From a checkpoint of a small transformer trained on Wikipedia.
Size: vocabulary 8192, 25.8M parameters.
Architecture: biases, untied embeddings, attention and MLP in parallel.
Training: a variant of Muon for these matrices, 6887 steps.
MLP neurons of a small language model. Each row is named by its layer, matrix (up: input weights; down: output weights) and neuron, and shows model dimensions 48-239. Each number is 128 + 32 x the weight over its row's rms, rounded and kept within 0 to 255. Numbers have three digits each.
After each neuron's rows, "raises" lists the tokens whose logits its output raises most directly, leaving later layers aside.

L8.up330:102175115101126123101150100072129153141168134098130124168150134163134104108079158115173107120134110125123104116138108153126099161165099127084095137122155087141120110041126115151098087103131081118125096130097149121120106137134094096079125150153120102111130152152197130129140198165092153114165162124133071087145138086102111062143104159126182129139134084109107144116086149125075111158125166112153122155111149172059115035159127145148103140148137096150169164167160114140138141117097145142143163092073146062124105132105134187121142110179107189119063134139131118123059156161185131124
L8.down330:109136134137121176094121111121123132128169111106108152119080133150112186122111102109131142183106056181123134097157145197169179095103097145063125100086133068052104093125134107143117131134111097116084147115085146146143149147109101168175147139171117131135115092156115112163153150196125152120105075158137122146132141180117059140165092078081130147189130107097113172111110133157129121081145155173126133165128102069104141177145118153123151213182133177161123099165127143095124151093092214133123160112143126145121103104092120120125064145080130129177055070148094115138122090097090161113
raises: "ile", "ility", "tern", "vent", "ional"

L8.up1289:129148106122194178103134144103141148134100146155119192145192106143171118122098136145139101125169148160136182123118154148099058145138113116113106135124191057120168128075163054104121107102130084120138071113094206180162159151143174100112171131129186093100060166100116133124175107151134148130213146147109118200101131171181159142144094141093157158094086170128159132151114137112156105140175090114179168125162095109158116117174120128085139072079157070073187120147180162199177086124167155081079113148171090162139159137129109108178158094137176188138140115158093133113092126098124069174
L8.down1289:073118116143122108065133147111102133188106169095104090168169151101143192093211184128098114100126188163157161062132068114126104123126134138144137118133121050146117108156197059161098103103113094120066102131187071104136101139108131105163106160151080152152149116154115162118115074119136149159111137096148115186164151157089132103128113172074186144123053178162166086121096105113142126120139076169139173098151123165174139104071132145135144140147179096114167199201178124153120128157158112109109130176122153156105151132181189146172151086110096193149133124130114142145112152129138114174
raises: " July", "gg", " September", " June", " November"

L8.up121:111112067150150095104119100105136138145191094101109139110115127115117125114083106147170080176110073137160091128132128101075141124143188196140130087166106165132094132118151128107148165128156113116165176087093122162148110143116134132126121082120122137121104070141132103150141146139143151142114147099152118114115131105166091106086137180043124149127139166142103115119127170141125151101120163105104141158168164121161087146114114178137111118121150136093126103185140174117099136148145150110095230117106145114142117074161126080190186061100169120130191099154139113115127175143142070154
L8.down121:158122122136090106100110100141100203101198132173111102139132092100149117069087137091109092153179089122119133118090139098135150126180138168165167101210120110128184165150148126127144127137169080110136148114072123146117095178128115143180028055144101171192087095106121071114126138158143135167098142142101134147133134105145129090085135169059159124111158114146100184127154151144106181150111115169144121131098101133097075106123126162098123074128112137155118068171204167146124117161119132090113127143155149142116095157088098138175133152162140132140200120131112131112119100111154129145
raises: "enko", "kov", "ev", "eva", "ović"

L8.up1034:075169145205171149096115082115139091151108157084112114160100123121121130138139126121159107126093162094101182157116115068142144111143121124135128103107134187186034178107149114141118116170072106141090136166169145049067145095138152076170116127097141158088123148104096124122110136114146192091104136094123126100155162087088105085139124105118165211129099127100137160139141198093102152094164126123164097069144115154088060066157109122097142148166067109105119144120075084133144147147153077127161089110140152134127209086140093137189233159129121117150178088138065115131115124116121084093
L8.down1034:164130153156149059161154085160082174137114152137147145144087111156128136150094103109125127098158173117092122116172120130145105160126109128165155089160119124155129129151117176147126134148108113125160140161140112145070140153190100146113093124135089109110122085172110137088104076127132173149130108164150095139096087131136108129105106128124137141147099118106146092092171135075152173102149099153102152179119113137167112175095136169140117161143108107118106079131149077103108158183077076103113129132155121150150175062117110154173143153135066143139139147132112122097080160090077151086
raises: "et", "er", "by", "ong", "ex"

L6.up21:139158149074152122182111111132189147147109102100129071149073136111122128145080106116125095096129176101173134104128135138120155172125086069097102173120105145085135089087125217149076085111130099082123124131163137141156168150100146089170098164177151110171120179179133126110134162178103106144117102105087117135058109190170089115165062064171226124116130131087149064096153168097126159111095098148148127131130135142112166092154113138146155137170096129135119141142129076190150075100124160177166191149176103092104140100141093149077171121037118101136091204080106132095132132104074120182
L6.down21:119164151134138082068182166178172164073136126087109116097190130180145184154158116165150108098082125141080148152137140111121105133146146142146111056127163079096100103173149153106147126086121084071104118174121066098122117131110146129120120083107119124144111138087132126114128127058090203143133147142126224087168108200198168175108124127107090161178167110124154077103116151153059087112116131073116130121080126117129050155101175125108102197120152118146167146135172101095175085117149132094123101121111126139137131105136186140060101127132124133091194106150141157138164082110134120130
raises: " of", " Of", "lung", "bass", "list"

L8.up1516:127157156106183060110114159141136134091043133141137121180046093110120127116138100178103140135108161108062092079101107157058113146136072127084138124110114146192200136137139096084133122121129157139133140073177109094119092105129166104127145142178173084089134134162128131159086154143131181122103122106119166144161134181128135115184125149113146142187156148189180114123099138108085128114145082114164099095146173094125070153098164104161129106079109182170098078130151187159152146092130088136135139099193106151169106082166076107134160146131117120117109114151114149164128178148094139075
L8.down1516:168174132191182121134152147185123155121108146107115088134135124132111167065134065135125149106139114107067112142157079183110068166089141090084113129126127130213159114135114114093087073058063133073011168131113125091131171132133128135107149161135180162127206124151188141148039142133121156050088123113151134101127145147147078160194098144163103178151134105179096129138088115179087130153148114121178109183140149142161041169103195156172128093124086142084118113096190107145133094136144105203116119090163127095103109124174151136119097115090147157139131101133087083092138186140113149118
raises: "ble", "my", "mit", "aging", "mer"

L6.up462:123157136068157122100027154148125104189116148093137139104155153133081112151155117137173165177157129103102104125145141116119164091090148107151148160162080142123093185133134133146068201100152143107091145137125159085178152113157138090082180147114165139116151105187141119113150175152179119109150161111169119126081045103134153099126113137137172136106115147140195110127125165151085155154173146152125119121174119203153150099118098140132146092105089167179104121170176159140151131151135167126203095204092164120146127093095043152136157147081152143108103123101128143104150081121116067215
L6.down462:151146130120152167165129105164164165184136151162067105153154115048072181142123142109127167111112092133138113132165138148135121125091122143199149162138185132130141120118112126130084103101083139173150116117119140079165122080223088127069123150154118078079135097214127116142122132127092163125174163087125135120135197150096096121164166130120120104058105087118191120102136117109103119139157191171146137142103170058059184137142111154135175143147091098120143098133189154115149059131128118064177170140144164119191159121135157153087128128152162152122135125158096140099103140125112121139
raises: "ure", "din", "illa", "ld", "nc"

L8.up95:130078154131145146144150092161076116072070165120167141054097067091152136099072143107176138130130103118150174126156169161084103132126150099144095116097178117167114121151125124118129115101178116135095143138149064152206170101150170100123097152137202090069127130178178126109109123180209106121128157095124153137117192144133142183137143094150132112081169208088133161147071130167147112131172160149092129096149136088152112081100149123104200101127148137126156119150092121187187140113105138145117160155154090089102195117130162163146123124065108121137069128116126155224089114129123154116
L8.down95:128107130121102125039158128134132108188101150104114074131111139087110123135183186121149135079109151124141128144106136175101175103139167140158074126127129140088106112120110118119140102091159155130155143121130092144115132095105125128134134188157084109123060132192165144073081092117159143156057132122127132200113134130110150143193154145083144091130114125136114153074192128149094105159116136150172111142079162095151126151126128127128136145108171096176148084173110091139112185117181130123113155145161150106086106167068131126144132128131146115159107117102087118152113109093108087127
raises: "lli", "ão", "nes", "yo", "tti"